{"num_hidden_layers": 21, "hidden_size": 320, "num_attention_heads": 10, "num_key_value_heads": 5, "head_dim": 32, "intermediate_size": 832, "vocab_size": 20896, "hidden_act": "swiglu", "norm": "rmsnorm", "norm_place": "pre", "norm_eps": 1e-05, "positions": "rope", "rope_theta": 10000.0, "rope_fraction": 0.75, "qk_norm": false, "attn_scale": 0.177, "bias": "qkv", "tie_word_embeddings": true, "parallel_block": false, "init": "normal", "init_std_qkv": 0.0621, "init_std_o": 0.00958, "init_std_up": 0.0621, "init_std_down": 0.00594, "optimizer": "adam_variant", "learning_rate": 0.00101, "beta1": 0.9, "beta2": 0.98, "weight_decay": 0.21, "lr_head": 0.00723, "max_grad_norm": 1.0, "warmup_steps": 223, "schedule": "wsd", "decay_fraction": 0.565, "decay_shape": "cos", "final_lr_fraction": 0.0, "batch_tokens": 131072, "max_seq_len": 1024, "doc_mask": true, "z_loss": 0.0001, "train_tokens": 637100000, "max_steps": 4861, "dataset": "wikipedia_en"}
MLP neurons of a small language model. Each row is named by its layer, matrix (down: output weights) and neuron, and shows model dimensions 192-319. Each number is 200 + 20 x the weight over its row's rms, rounded and kept within 0 to 999. A neuron's up and down rows have the sign that makes its largest values positive.
Before each neuron's rows is what it responds to, as a language model described it from the Wikipedia text at the highest values.

Perfect auxiliaries, accusation prepositions
L15.down322,184,213,184,203,178,154,216,235,182,219,208,197,218,192,180,172,191,217,209,226,211,246,178,202,205,227,211,200,249,184,182,213,206,193,219,198,172,221,168,221,233,207,202,195,157,164,187,214,170,218,198,166,215,203,186,203,192,201,209,203,209,175,240,221,213,203,170,221,187,221,214,253,230,192,206,159,196,193,240,215,201,211,193,205,202,208,204,211,177,205,181,172,237,251,190,190,179,183,207,235,177,181,191,224,192,229,223,193,194,211,204,224,193,197,205,228,190,220,221,211,147,193,182,241,180,222,223,209

Pre-noun modifier slot
L15.down706,222,194,220,211,185,190,208,223,195,212,172,209,217,215,197,208,174,208,222,166,220,196,202,199,224,195,225,229,189,184,210,236,196,204,191,227,207,209,166,187,231,251,180,215,188,236,190,203,183,172,252,197,195,196,190,191,169,205,200,225,228,193,237,170,187,198,184,217,214,203,199,200,199,184,215,188,223,187,212,228,222,214,196,173,179,210,180,187,233,199,205,209,194,242,215,196,222,190,178,221,193,224,223,194,191,181,209,196,206,162,201,225,199,198,211,176,211,204,169,173,197,213,261,233,168,242,214,193

Section heading closers
L15.down448,253,190,222,192,200,220,185,214,182,185,205,214,167,204,191,218,188,208,195,186,182,175,199,169,208,211,210,201,193,207,147,189,222,188,169,191,219,211,221,164,229,192,186,203,181,208,233,226,207,210,184,214,210,200,177,197,229,202,195,180,229,220,210,183,177,178,192,190,233,189,208,164,171,206,212,216,188,174,202,170,169,207,186,209,205,194,204,173,209,191,238,198,205,162,233,208,185,204,218,203,189,200,213,218,236,207,214,238,197,196,205,158,217,233,228,175,212,221,216,213,174,217,218,200,219,209,194,168

Prenominal adjectives after articles
L11.down95,206,217,186,231,189,217,211,180,195,179,170,160,234,229,162,218,196,174,206,184,224,209,198,229,186,203,208,226,189,195,218,200,208,191,194,226,169,216,220,193,199,217,221,205,181,169,205,217,184,234,169,244,187,192,181,204,193,208,191,205,249,203,190,228,148,194,166,243,225,154,192,202,216,195,166,199,217,186,187,219,229,177,221,200,245,207,216,213,210,171,199,201,183,192,235,169,183,192,201,189,185,218,199,231,205,216,208,208,170,166,224,229,215,164,216,203,213,196,185,216,205,213,214,204,168,168,162,221

Chart position verbs
L11.down664,197,212,203,190,212,205,200,220,209,175,149,157,196,206,195,196,264,165,187,233,177,202,186,174,195,206,206,220,223,213,237,177,204,205,206,186,200,211,223,195,212,212,210,187,208,199,182,225,207,186,178,212,197,212,165,225,222,205,168,207,244,230,178,191,166,186,231,196,232,212,202,203,180,205,202,178,232,206,246,200,194,185,181,196,182,186,181,167,181,176,233,161,180,201,199,202,160,227,185,198,184,224,203,201,202,176,204,180,191,189,213,190,202,203,234,221,198,167,220,163,184,186,135,186,224,192,210,207

Clause-final completing words
L11.down238,187,163,191,171,248,171,208,227,206,183,212,165,195,183,222,200,198,213,186,198,197,199,187,215,174,219,200,205,212,222,190,193,194,172,235,203,219,220,174,175,193,186,219,173,229,192,177,206,207,166,198,220,199,211,184,190,211,195,196,211,210,200,196,221,192,209,189,191,193,207,166,209,198,217,169,216,214,219,179,227,186,191,198,157,158,205,191,204,190,186,204,215,197,224,184,189,230,206,222,192,226,189,210,206,209,204,163,171,183,210,179,226,177,204,241,196,209,165,188,187,196,193,224,133,202,245,183,196

Clause-final noun endings
L14.down228,193,177,192,181,248,186,223,198,154,235,235,187,171,183,174,200,190,196,221,161,200,199,196,221,206,182,182,225,209,207,177,200,172,229,196,209,203,207,214,210,146,229,189,180,197,214,215,197,160,199,230,223,172,185,198,185,215,198,182,226,188,211,185,165,230,200,221,189,180,193,195,197,202,177,196,220,185,214,225,244,178,196,212,195,196,208,270,205,235,213,215,242,192,194,213,191,187,198,209,249,203,219,220,169,211,162,183,175,200,185,208,209,192,220,196,200,195,198,185,195,190,205,262,203,197,198,203,209

Verbs awaiting objects
L14.down96,157,196,186,192,202,186,194,180,210,233,193,183,208,232,194,146,155,164,193,214,212,210,203,218,198,238,217,222,183,218,195,169,206,226,195,176,255,179,223,176,202,207,223,211,231,206,203,188,199,175,195,208,187,198,215,182,220,224,183,186,174,166,179,181,204,220,183,207,181,220,195,199,229,196,183,229,206,234,194,195,232,184,171,229,182,195,203,243,228,199,195,203,188,186,217,198,194,193,170,221,163,170,204,189,211,208,186,213,217,212,204,227,201,200,211,214,234,180,195,206,175,217,267,171,218,182,219,211

Rank, role and relational words
L14.down38,194,211,187,194,163,217,198,204,193,223,169,175,194,196,177,209,206,223,203,198,210,222,211,177,210,203,172,229,194,198,132,215,213,211,209,253,194,211,224,181,177,232,197,204,190,223,229,213,219,200,214,204,174,184,218,203,212,198,207,185,210,199,216,178,188,218,196,232,230,209,192,182,174,193,182,197,206,195,254,175,205,212,224,235,210,200,249,210,209,221,203,186,170,229,190,160,199,207,226,216,201,211,202,196,187,196,213,210,217,205,180,238,173,189,197,195,216,223,209,192,199,234,260,198,197,217,216,201

Table row boundaries
L14.down263,180,178,213,183,169,180,189,233,168,241,222,185,179,230,179,192,189,200,212,179,209,195,234,206,211,221,194,210,236,215,221,210,212,203,177,200,177,182,183,202,266,178,215,209,166,201,155,217,232,204,189,200,183,181,154,156,168,174,183,193,226,192,216,184,193,207,214,211,218,186,184,205,207,211,195,171,190,197,217,204,218,200,199,213,169,246,191,212,219,194,161,203,207,194,215,202,197,198,168,186,180,195,208,197,184,216,207,190,211,236,215,205,201,187,228,167,202,197,214,183,217,234,263,178,218,193,206,222

Second half of numeric values
L15.down819,217,219,209,179,187,237,170,214,203,186,188,208,170,196,213,194,201,178,181,186,185,197,244,179,180,212,193,216,203,214,193,248,221,237,240,176,159,179,207,190,212,169,223,194,187,198,222,211,184,190,228,220,172,205,204,197,209,200,170,197,231,172,223,215,194,201,219,177,228,212,204,212,191,180,233,192,193,215,189,209,216,192,219,217,194,169,200,173,183,217,232,204,187,185,193,196,155,200,198,248,218,233,189,181,182,220,165,195,209,184,208,173,220,212,183,216,206,169,230,208,191,210,264,212,170,200,166,210

Phrase-final country and noun
L11.down49,180,203,222,216,220,212,222,198,222,194,207,198,213,171,203,199,224,242,188,225,185,179,216,182,231,188,211,193,201,215,213,193,148,194,183,209,198,198,203,179,202,197,173,203,200,221,209,234,228,233,238,206,174,186,237,222,178,206,187,192,204,174,165,189,186,208,219,191,226,196,186,200,205,180,200,209,165,202,162,187,202,187,193,219,227,229,237,208,177,220,221,196,211,210,193,202,229,238,197,237,246,194,211,193,201,215,187,178,178,212,210,199,203,199,200,217,226,183,174,163,216,209,188,219,207,231,185,182

Headings and relational nouns
L11.down434,187,182,211,173,226,217,250,196,208,207,193,203,175,211,209,238,170,183,203,200,183,156,202,195,165,173,229,168,208,220,217,200,225,235,245,180,200,177,240,188,222,209,152,219,211,211,187,169,213,149,197,179,177,191,224,208,241,195,220,204,167,226,221,208,206,185,186,217,205,209,173,211,186,204,232,217,234,215,178,180,204,207,215,196,225,205,186,182,203,189,179,203,206,206,210,206,212,243,209,189,230,217,199,212,197,168,190,200,219,243,217,200,219,174,193,190,176,211,216,206,224,163,170,228,199,165,205,184

Word-opening fragments, competition names
L14.down787,212,199,210,215,221,199,179,215,163,208,181,223,193,185,166,198,190,180,216,193,223,225,172,198,189,217,208,207,198,231,170,181,185,184,181,203,196,227,232,225,193,188,205,209,186,199,245,212,198,213,202,218,184,187,197,183,217,192,208,206,193,182,167,187,204,175,202,262,238,245,155,199,190,194,204,194,229,234,233,184,234,197,198,219,201,195,224,200,186,177,208,194,233,193,183,219,187,221,224,166,205,208,226,168,195,203,202,212,212,228,206,205,179,199,196,187,209,193,192,181,222,191,237,213,213,176,196,187

Final digits in numbers
L11.down685,190,175,238,170,208,190,220,193,198,228,176,199,214,218,193,193,176,201,204,210,184,206,177,216,189,187,219,221,202,214,225,193,174,191,190,158,167,204,187,196,180,199,189,210,153,196,223,207,226,198,236,225,208,187,207,200,243,215,166,174,170,182,171,186,213,202,200,203,181,186,225,194,204,198,208,207,195,201,235,178,220,185,210,204,172,190,235,193,199,183,168,177,211,176,222,164,182,217,196,193,182,190,177,188,225,185,189,213,236,180,221,213,237,196,164,217,207,196,214,197,197,181,161,185,201,190,198,189

Word-final subword completions
L11.down281,175,221,180,218,195,188,241,195,205,221,198,171,222,177,213,194,205,193,193,188,199,198,202,174,198,176,208,171,207,185,205,181,204,228,195,216,216,188,221,180,185,184,185,176,201,199,176,231,185,203,193,195,233,171,226,216,194,202,202,233,194,209,182,193,208,187,198,203,209,171,198,203,230,201,185,233,197,211,214,208,215,225,202,211,226,204,203,205,209,235,182,203,209,193,186,143,190,230,184,209,236,228,196,204,227,218,199,211,168,176,238,180,183,207,239,183,210,202,206,194,169,200,179,196,186,220,174,185

Year final digit
L14.down259,209,182,231,187,205,245,214,171,210,233,211,236,186,173,205,208,187,146,239,193,168,192,213,193,196,209,173,217,192,216,220,223,232,190,205,192,190,217,194,198,177,217,198,195,216,192,218,146,202,223,161,198,183,191,207,224,220,219,215,225,210,179,229,201,193,189,233,214,197,176,215,172,199,202,184,201,222,219,173,167,182,203,223,244,239,162,194,189,216,169,179,189,185,178,177,211,208,190,191,172,228,238,195,213,166,162,191,184,178,221,219,204,194,176,182,197,184,214,181,155,208,188,218,210,184,201,239,201

Competition and organization name starts
L11.down508,202,217,216,185,216,189,192,225,207,205,206,208,239,239,190,193,202,199,203,204,201,184,203,216,186,190,194,175,180,224,174,185,209,171,217,227,188,195,198,194,203,208,172,196,219,208,230,149,215,201,213,211,192,194,198,216,212,206,203,212,206,181,189,201,218,151,217,178,244,220,236,207,201,240,206,176,196,216,209,215,204,228,192,190,176,232,193,192,203,219,220,223,204,173,188,204,173,191,181,178,216,208,180,216,221,178,225,256,218,204,198,205,219,203,211,188,212,205,203,198,195,210,194,174,196,197,206,189

Mid-word fragments completing words
L15.down641,162,212,194,230,187,175,183,197,174,229,179,191,214,192,223,215,216,209,193,208,170,225,187,188,192,205,199,204,209,206,232,203,206,196,183,233,188,206,206,214,198,223,212,186,186,214,188,175,198,215,187,200,213,206,215,178,198,218,177,206,191,223,158,230,204,190,175,175,243,205,211,189,225,192,216,228,176,190,219,212,178,226,211,203,232,200,168,224,200,208,194,189,176,257,167,207,183,213,203,234,193,182,218,225,205,187,220,186,207,181,181,219,223,181,161,205,229,232,205,182,207,182,232,208,225,230,207,222

Sports league names
L15.down535,196,216,190,181,227,202,229,196,217,226,166,217,192,226,200,204,204,193,177,220,149,212,200,249,188,185,175,189,214,214,231,217,245,169,233,177,197,209,216,254,225,185,208,191,170,204,234,221,210,182,221,198,163,198,216,209,179,158,218,182,199,209,189,200,208,195,190,198,161,175,206,195,186,183,214,202,183,168,190,191,198,205,216,206,184,180,221,232,191,219,228,197,199,177,154,208,211,183,162,187,199,215,212,180,218,205,210,214,187,148,231,195,215,222,213,163,157,215,172,196,193,190,205,226,187,219,232,218

Clause-final words
L14.down442,199,213,190,217,174,186,230,191,191,182,189,214,179,215,175,191,176,208,192,185,191,206,193,178,176,182,204,225,182,165,223,156,227,184,171,209,139,196,185,208,170,197,234,213,237,188,191,210,174,174,180,181,207,249,151,203,176,216,195,209,213,220,251,229,186,184,169,220,184,182,208,202,219,192,199,165,187,202,181,220,198,201,214,187,190,237,221,191,226,241,192,206,209,191,176,209,203,205,191,196,210,198,179,188,208,192,195,212,195,216,213,203,200,246,200,175,226,213,183,205,247,207,210,204,169,193,201,190

Birth/date-place lead-ins
L15.down688,246,213,221,210,201,207,206,162,199,199,183,211,159,195,204,191,226,165,191,203,213,209,218,181,225,203,206,187,190,183,193,201,226,195,205,199,206,217,194,188,207,214,194,224,206,181,201,214,197,184,213,221,188,164,160,227,221,195,217,164,214,208,186,209,193,188,149,191,201,204,202,171,153,202,201,189,185,194,158,231,198,200,169,212,200,247,201,181,201,204,217,164,236,189,189,229,212,151,211,242,209,203,200,202,199,173,179,208,227,188,217,205,179,203,227,188,207,199,245,202,177,161,236,146,185,193,217,176

Verb stems and endings
L11.down39,216,234,189,193,169,199,224,242,178,218,204,203,207,213,222,221,222,213,171,219,202,189,196,204,199,187,178,150,192,236,199,200,193,232,175,171,163,196,194,215,202,208,222,229,183,205,201,189,188,157,226,179,203,198,195,210,206,157,187,200,193,198,208,194,226,206,220,196,211,216,226,178,211,191,224,244,227,199,210,200,208,210,205,178,171,160,197,226,215,210,201,193,222,196,215,202,209,181,195,193,195,198,219,199,195,237,218,200,193,213,215,173,222,249,175,185,168,235,208,160,186,210,177,222,220,184,216,174

Name endings and birth markers
L11.down586,212,174,169,212,223,240,222,207,208,199,194,160,181,227,206,202,212,188,177,184,183,202,189,184,159,225,198,185,158,186,226,207,183,195,182,207,181,216,193,178,216,217,207,202,187,177,223,183,183,173,181,194,209,195,215,209,180,193,190,198,191,159,225,201,169,181,215,206,197,190,193,208,198,211,177,205,200,230,181,186,180,197,189,186,204,216,207,232,214,184,163,168,228,204,193,188,187,189,199,182,168,146,199,216,197,200,204,220,199,195,201,198,216,214,185,167,194,190,191,163,175,188,267,207,207,212,189,173

Blank table header cells
L11.down266,187,233,187,222,216,178,192,207,156,214,185,181,197,197,207,194,186,193,181,198,201,217,198,181,207,181,199,207,190,219,212,203,216,204,206,192,209,238,220,207,244,210,228,199,253,192,216,193,191,208,199,218,179,200,233,185,182,202,139,161,212,173,215,177,198,180,199,206,191,167,203,214,207,201,196,158,195,211,202,233,229,192,224,170,222,197,184,200,215,186,224,199,192,222,201,209,221,174,170,192,177,194,192,209,211,197,212,190,210,205,196,196,187,168,199,179,205,180,210,203,203,199,202,200,206,178,117,206

Main narrative verbs
L15.down248,192,207,224,239,214,164,205,223,216,193,190,225,197,198,202,191,211,175,163,237,187,201,224,208,197,191,211,188,213,221,213,201,190,216,242,232,208,193,231,160,177,225,245,188,159,192,201,204,233,198,209,176,177,183,216,189,191,174,182,195,197,174,196,239,167,178,196,254,222,208,175,209,179,205,204,231,226,173,179,217,198,198,223,208,188,192,224,173,294,182,230,221,209,198,202,201,205,185,215,219,221,201,213,182,214,173,187,215,153,212,209,179,217,199,205,219,185,228,201,207,227,202,180,230,187,180,180,202

Wiki section heading closers
L14.down521,184,218,197,178,208,206,199,169,197,189,222,215,194,192,179,148,204,170,185,194,203,222,238,171,216,216,176,199,201,212,225,215,218,178,220,217,224,228,210,197,218,214,223,207,257,182,197,219,182,173,212,206,223,208,205,170,184,194,187,208,218,210,206,161,192,214,220,230,206,254,180,224,203,216,198,194,185,192,202,205,203,181,209,201,212,193,160,210,217,234,190,175,210,222,175,173,225,198,186,206,207,187,230,218,177,184,203,217,206,231,198,216,189,157,164,171,179,199,180,204,216,207,201,245,185,170,182,203

Temporal sequence markers
L14.down501,198,190,190,219,204,181,172,236,195,221,253,237,170,208,210,199,192,191,172,185,156,211,214,166,199,200,228,218,226,181,168,214,206,219,182,249,200,203,199,221,215,214,192,207,226,196,199,207,191,214,193,190,228,208,205,206,194,219,206,207,221,196,192,181,229,209,199,208,206,227,205,221,195,173,150,206,206,186,204,215,193,230,216,170,184,227,173,208,191,193,189,196,221,226,204,209,193,169,184,181,192,196,220,202,218,204,235,204,211,170,223,204,207,209,186,181,189,226,186,195,238,213,227,202,168,239,203,193

Predictable phrase completions
L14.down599,200,188,190,193,215,179,230,205,231,201,205,222,210,197,221,180,211,220,177,196,180,175,202,177,170,229,180,209,194,160,264,176,192,236,228,204,173,197,180,176,181,189,219,164,208,207,187,196,203,177,214,207,203,205,191,181,234,196,211,172,205,220,184,190,196,209,167,137,224,204,194,210,210,204,208,224,185,185,188,189,188,170,205,182,185,196,157,197,179,250,193,204,167,211,240,192,190,192,214,233,195,173,212,191,201,225,167,196,165,192,195,182,199,188,244,197,208,205,197,188,181,199,203,188,211,189,213,193

Year final digits
L15.down189,203,200,204,234,199,177,173,205,227,198,158,207,228,201,219,172,185,179,194,199,182,214,198,184,162,206,197,195,189,201,201,192,209,218,203,193,205,237,232,192,168,198,202,186,191,211,167,206,217,217,247,183,200,182,217,248,178,232,171,174,156,179,218,224,175,189,194,190,222,188,207,184,203,189,192,195,190,200,211,234,179,207,218,203,180,188,191,146,206,186,219,223,179,201,171,181,206,208,199,223,245,213,182,199,204,207,173,200,209,175,178,164,217,198,198,226,204,206,185,207,213,176,181,168,175,210,212,215